MLP neurons of a small language model. Each row is named by its layer, matrix (down: output weights) and neuron, and shows model dimensions 336-463. Each number is 200 + 20 x the weight over its row's rms, rounded and kept within 0 to 999. A neuron's up and down rows have the sign that makes its largest values positive.
Before each neuron's rows, "raises" lists the tokens whose logits its output raises most directly, leaving later layers aside.

raises: "up", "wards", "ages", "-up", "ward"
L5.down1533,228,187,206,227,224,175,158,218,238,192,198,195,210,231,200,206,212,165,240,226,168,207,216,219,206,176,165,197,190,231,173,198,206,158,200,163,214,195,221,187,194,242,213,227,201,186,176,184,201,214,215,194,186,166,180,203,195,227,167,206,190,208,212,180,220,218,205,184,200,195,202,234,202,221,209,199,226,236,199,227,184,196,201,205,199,234,210,206,235,192,172,150,211,190,186,179,179,197,215,217,182,178,200,150,214,243,210,210,205,200,206,218,187,200,248,207,232,214,205,203,203,211,181,213,188,205,184,208

raises: "er's", "ership", " right", "ing", "hu"
L2.down382,183,169,212,214,214,208,217,197,189,190,185,216,210,216,238,189,200,205,196,226,207,193,211,182,201,168,203,232,191,232,162,183,236,172,220,226,230,183,210,149,184,214,179,193,203,192,182,232,219,205,182,207,204,192,219,171,208,171,227,189,173,211,201,236,197,198,173,184,210,211,191,196,211,237,233,222,172,179,170,247,192,188,204,176,229,195,229,181,197,219,202,188,179,176,231,185,173,194,230,190,213,214,215,187,206,198,214,220,182,226,182,177,188,202,182,200,163,178,189,186,171,209,157,202,205,207,211,214

raises: "ped", "ared", "eter", "cept", "iles"
L2.down2011,183,154,190,195,171,219,234,207,248,200,185,187,162,193,190,193,166,208,199,203,182,190,172,195,184,212,187,227,167,204,183,218,182,199,207,194,206,182,197,204,196,189,199,185,181,214,176,187,214,171,208,203,196,229,190,208,179,197,197,211,218,192,225,216,183,189,186,196,153,220,188,198,207,198,194,164,222,217,223,201,219,215,251,179,217,223,201,180,221,184,179,203,201,180,197,170,190,223,214,190,198,231,240,202,224,201,200,210,174,184,195,204,244,191,198,179,227,193,206,207,194,210,258,171,245,178,184,216

raises: "aff", "ited", "lik", "ity", "ified"
L5.down405,226,194,226,175,244,194,212,244,197,224,188,202,186,226,224,183,193,219,211,198,221,206,213,214,215,189,195,196,224,227,159,216,182,217,181,191,252,217,187,201,196,189,208,178,183,154,196,218,183,174,185,198,161,191,203,166,210,229,211,207,188,224,214,205,199,210,203,193,188,207,223,192,192,199,163,224,201,194,205,228,174,209,198,203,201,212,216,195,185,219,169,188,207,239,186,203,209,184,184,222,163,233,190,252,254,193,202,177,221,182,183,200,235,217,167,220,209,212,227,212,187,175,213,225,173,146,213,214

raises: "This", "The", "He", "Although", "When"
L5.down474,220,194,160,203,202,201,182,198,199,179,231,209,211,179,193,184,186,201,202,200,183,194,203,199,166,189,200,200,178,219,221,175,197,198,178,211,204,192,225,183,201,209,205,187,190,215,199,197,172,181,220,222,197,224,193,188,229,190,197,224,224,204,203,199,201,188,217,200,198,201,193,222,217,194,199,188,212,213,154,192,230,190,203,169,192,204,205,257,200,175,203,193,210,210,206,236,181,212,206,212,205,195,212,184,195,179,223,190,206,182,200,181,185,168,232,188,201,186,205,187,194,175,194,177,245,223,208,208

raises: "isher", "ances", "ains", "anc", "ancer"
L5.down2057,203,153,229,237,226,222,210,195,203,195,202,214,215,155,186,217,181,163,200,197,195,215,195,173,219,185,192,190,197,221,169,216,200,220,216,237,215,179,193,231,189,178,202,161,194,170,182,196,222,194,223,195,185,201,163,196,191,168,223,178,185,199,212,195,167,217,197,197,164,206,192,178,194,184,196,172,229,199,172,185,180,175,204,177,197,214,210,201,203,245,183,215,206,192,205,193,205,187,199,247,181,215,219,221,181,203,208,201,232,170,218,173,206,215,184,199,223,219,155,199,179,213,213,217,189,187,233,177

raises: "On", "During", "The", "===", " During"
L5.down1990,171,239,191,184,200,208,178,176,185,192,218,187,195,206,206,200,194,197,222,168,189,201,243,222,185,175,166,182,198,199,202,201,213,176,204,214,195,188,203,218,222,181,198,152,194,179,180,179,183,148,226,207,197,219,199,182,223,200,188,201,190,182,201,203,213,214,220,214,202,215,188,187,223,211,195,198,182,220,212,209,227,225,181,204,191,205,220,216,242,184,187,190,204,225,211,208,203,199,212,186,216,196,182,193,184,191,242,206,176,212,198,194,207,187,231,195,210,199,203,168,219,182,215,213,179,228,193,205

raises: "Although", "According", "After", "The", "During"
L2.down1755,183,146,189,200,198,208,184,197,236,187,182,177,198,191,195,216,187,197,188,179,232,198,231,203,169,199,162,175,219,201,217,207,212,181,183,211,187,201,201,164,200,237,193,151,200,176,200,215,203,210,232,202,207,215,216,202,205,201,173,234,234,195,160,229,208,205,218,212,185,190,178,188,184,205,202,190,207,229,201,192,208,206,169,208,169,192,213,195,236,176,195,195,211,195,172,179,172,242,220,198,191,198,212,170,206,197,195,201,194,181,185,191,209,204,227,177,197,211,218,187,211,207,201,209,180,245,215,210

raises: "ites", "les", "ite", "vis", "le"
L5.down1015,211,184,211,205,203,213,218,180,196,194,177,183,216,219,218,213,216,209,213,197,199,199,234,202,251,216,218,215,239,179,189,196,214,173,208,198,206,212,147,200,224,187,227,189,190,192,199,190,222,211,202,196,187,230,221,199,201,250,201,202,182,219,215,188,222,204,207,189,199,230,203,196,184,192,253,169,173,198,195,222,169,225,174,166,200,232,199,194,200,240,195,195,211,219,228,213,194,187,177,193,187,203,194,202,247,155,204,212,242,209,226,217,204,215,230,216,181,235,231,213,235,202,192,184,220,173,178,194

raises: "order", "inter", "in", "gu", "abled"
L2.down1142,191,196,235,221,230,213,178,205,225,175,227,215,193,217,201,219,230,186,201,233,154,164,212,171,177,233,202,227,202,211,232,173,189,152,212,217,208,218,183,181,177,175,234,205,223,253,219,215,215,207,206,177,193,194,211,181,154,196,217,169,187,198,210,195,226,221,229,218,165,198,218,201,168,199,206,203,191,218,174,199,225,210,224,222,168,159,236,230,198,202,188,187,194,213,205,180,211,172,204,167,158,202,218,196,178,215,221,175,219,177,223,199,207,184,225,207,201,202,194,184,231,193,214,185,199,187,195,180

raises: " the", " these", " those", " this", " time"
L5.down2041,187,256,161,173,230,176,221,199,204,210,177,186,211,195,203,190,208,210,200,197,189,203,229,164,204,191,179,209,204,205,211,195,210,180,197,181,209,183,175,210,201,199,193,206,187,193,201,159,180,203,207,218,223,202,242,223,192,223,217,193,183,211,189,227,226,245,215,230,207,173,200,199,200,184,199,197,176,178,229,197,202,203,180,187,178,224,214,210,189,191,209,222,227,187,215,203,182,193,223,218,184,179,180,233,203,242,180,196,139,215,209,196,207,201,169,205,192,181,227,150,226,161,196,153,184,197,156,205

raises: "==", "===", "|", "In", "The"
L5.down1555,150,140,201,194,186,203,198,209,202,188,187,194,208,209,218,216,186,199,225,194,232,178,229,195,153,207,217,203,184,187,186,201,206,208,191,204,214,215,191,206,210,216,207,186,198,161,180,204,189,151,212,195,204,202,209,199,208,203,184,201,192,175,201,193,209,210,237,206,202,190,196,201,194,188,216,176,192,200,187,179,231,196,187,187,214,218,195,209,216,187,198,190,220,231,198,221,201,190,206,184,204,173,191,200,193,191,217,192,169,200,217,194,230,170,248,192,223,207,226,170,199,211,166,213,213,240,201,176

raises: "hes", "ca", "hel", "hen", "her"
L5.down1350,218,182,192,205,191,205,184,187,176,213,201,193,174,198,200,212,236,219,190,192,194,212,169,194,184,156,215,220,185,210,175,178,230,208,220,208,204,215,190,180,189,226,218,195,199,192,207,185,154,195,182,199,185,180,195,194,189,164,235,217,220,191,219,171,188,182,196,184,204,198,211,173,226,199,243,202,202,199,172,202,173,199,206,201,174,177,195,244,231,214,235,187,206,216,228,171,240,232,205,224,158,183,200,185,212,205,231,220,202,170,180,159,221,185,204,180,224,213,188,182,176,211,207,193,245,192,168,203

raises: " their", " them", " his", " the", " this"
L5.down1383,217,242,216,196,200,206,211,191,194,219,215,194,208,204,193,167,225,178,187,179,210,206,200,199,188,180,198,227,222,196,237,190,177,187,179,203,218,188,179,209,190,195,185,225,215,194,222,200,196,189,217,193,207,164,243,191,187,212,221,182,195,174,211,187,218,215,184,163,241,196,186,182,215,202,176,207,202,196,184,191,224,186,152,219,161,188,209,180,167,188,200,191,206,183,199,182,181,180,224,196,220,218,187,187,162,182,201,200,172,197,172,177,198,208,194,204,189,203,232,184,213,201,225,170,209,214,186,195

raises: "icle", "iller", "ic", "ful", "work"
L5.down1584,195,187,189,228,212,178,187,186,245,172,172,236,226,228,203,203,189,186,161,199,148,216,208,240,197,211,209,183,177,198,204,178,230,252,208,190,208,173,181,209,208,191,174,177,189,168,174,204,192,180,190,180,211,234,192,179,207,189,208,241,194,247,214,217,199,174,202,207,213,181,215,184,214,196,190,185,194,210,220,207,213,165,208,197,220,181,182,183,199,216,223,236,247,244,173,214,228,159,202,190,191,198,189,168,226,210,202,161,209,246,195,216,231,209,231,147,212,212,177,203,213,197,207,199,195,158,230,198

raises: "uro", "istic", "icle", "ig", "work"
L5.down938,221,193,213,237,201,207,167,216,193,181,218,220,207,207,206,217,204,179,164,184,172,202,193,226,220,220,217,220,192,210,220,166,219,240,189,231,235,188,199,221,195,195,190,171,205,189,224,209,209,216,194,152,196,220,193,172,179,205,195,199,206,190,231,203,191,209,217,184,221,202,174,214,218,196,176,192,206,237,182,202,205,192,204,170,220,174,211,190,192,224,196,203,208,224,178,187,245,181,191,186,202,167,227,219,216,241,215,192,198,218,226,171,237,200,237,197,210,212,177,176,179,216,215,175,193,162,197,187

raises: "ify", "ifying", "aling", "ifies", "ified"
L5.down922,203,203,207,189,215,200,205,190,221,199,246,225,168,212,179,183,220,218,184,194,205,190,201,189,213,166,202,200,193,204,202,158,195,230,227,184,183,194,181,191,159,217,212,205,184,175,205,204,223,184,175,198,184,210,145,186,217,177,232,213,188,185,167,211,188,225,244,206,188,179,221,210,206,184,181,217,182,224,181,240,202,195,193,194,210,207,188,153,228,196,183,194,191,252,196,214,204,179,189,202,193,241,197,180,177,215,177,209,226,225,183,203,204,186,190,220,199,165,207,209,182,168,209,190,198,196,171,172

raises: "====", "==", "===", "|", "In"
L2.down2218,191,150,201,188,203,209,172,179,229,207,218,193,213,187,186,195,188,200,208,198,203,203,240,218,179,198,209,196,177,191,180,180,211,215,209,217,223,202,217,194,212,206,199,193,205,180,195,182,173,159,228,193,183,194,196,238,193,238,172,189,171,183,211,203,214,201,194,204,165,179,180,204,181,222,234,188,188,182,185,211,194,161,164,164,214,243,191,183,189,205,172,225,226,210,191,218,220,193,190,187,206,187,198,215,209,171,231,183,206,220,174,187,208,208,249,220,204,208,193,177,201,177,153,195,203,261,210,185

raises: "di", "d", "dam", "ich", "ries"
L5.down701,223,218,215,196,149,208,187,189,154,231,165,237,176,197,212,207,225,195,203,206,196,230,193,207,248,167,187,189,189,206,176,207,220,219,215,191,178,211,154,200,177,212,207,181,256,206,227,184,220,222,209,190,221,216,181,187,186,215,212,198,200,203,214,182,197,234,230,226,180,216,205,214,182,212,203,201,201,229,184,207,180,156,185,210,210,204,178,211,200,186,205,182,194,202,192,172,187,193,192,199,182,222,196,197,193,197,192,204,168,210,216,176,187,198,192,177,206,157,205,217,204,203,165,235,178,183,189,201

raises: "bit", "ch", "ph", "ath", "acle"
L2.down1964,198,204,216,202,208,221,187,186,214,189,235,206,208,227,212,198,238,200,167,198,214,240,176,160,190,226,198,171,221,192,173,210,232,193,194,189,184,169,217,198,182,208,175,222,238,211,188,186,191,218,207,166,155,196,197,189,221,218,173,200,198,200,202,177,192,205,194,212,182,213,208,187,180,231,211,189,199,220,192,218,198,195,219,174,186,152,232,169,221,204,176,196,175,186,192,159,224,184,233,216,211,210,179,208,211,186,179,250,194,184,200,141,176,200,165,187,226,174,174,192,178,198,182,188,212,183,207,246

raises: "er's", "br", "ership", "hold", "erb"
L5.down1413,221,199,167,199,224,220,188,196,179,179,194,186,171,198,209,182,186,204,215,219,222,204,235,198,211,219,198,213,218,223,199,226,225,215,168,219,202,238,176,226,142,186,210,174,207,192,189,198,192,189,165,194,175,214,154,212,216,223,213,200,213,197,220,210,193,175,176,176,230,234,215,204,175,204,192,210,178,173,200,213,181,207,227,177,222,204,174,220,193,235,204,170,194,200,195,163,178,201,190,193,218,184,202,186,166,203,249,202,213,198,168,220,167,206,211,204,178,199,206,206,197,221,159,179,193,203,217,189

raises: "====", "===", "==", "The", "On"
L5.down1288,197,161,203,189,203,201,198,191,175,214,196,189,194,215,187,207,191,203,211,223,190,218,217,211,187,200,204,206,229,214,200,196,192,199,179,186,207,195,184,197,218,220,202,197,187,177,208,207,193,156,216,200,212,186,198,211,206,213,203,212,180,192,207,217,208,211,242,225,199,187,201,192,185,195,212,201,211,206,202,197,215,190,181,185,201,210,206,198,201,189,193,216,222,201,176,212,210,168,191,172,206,204,211,196,198,218,218,219,191,211,210,218,197,183,220,203,208,197,197,178,206,185,188,207,203,232,206,206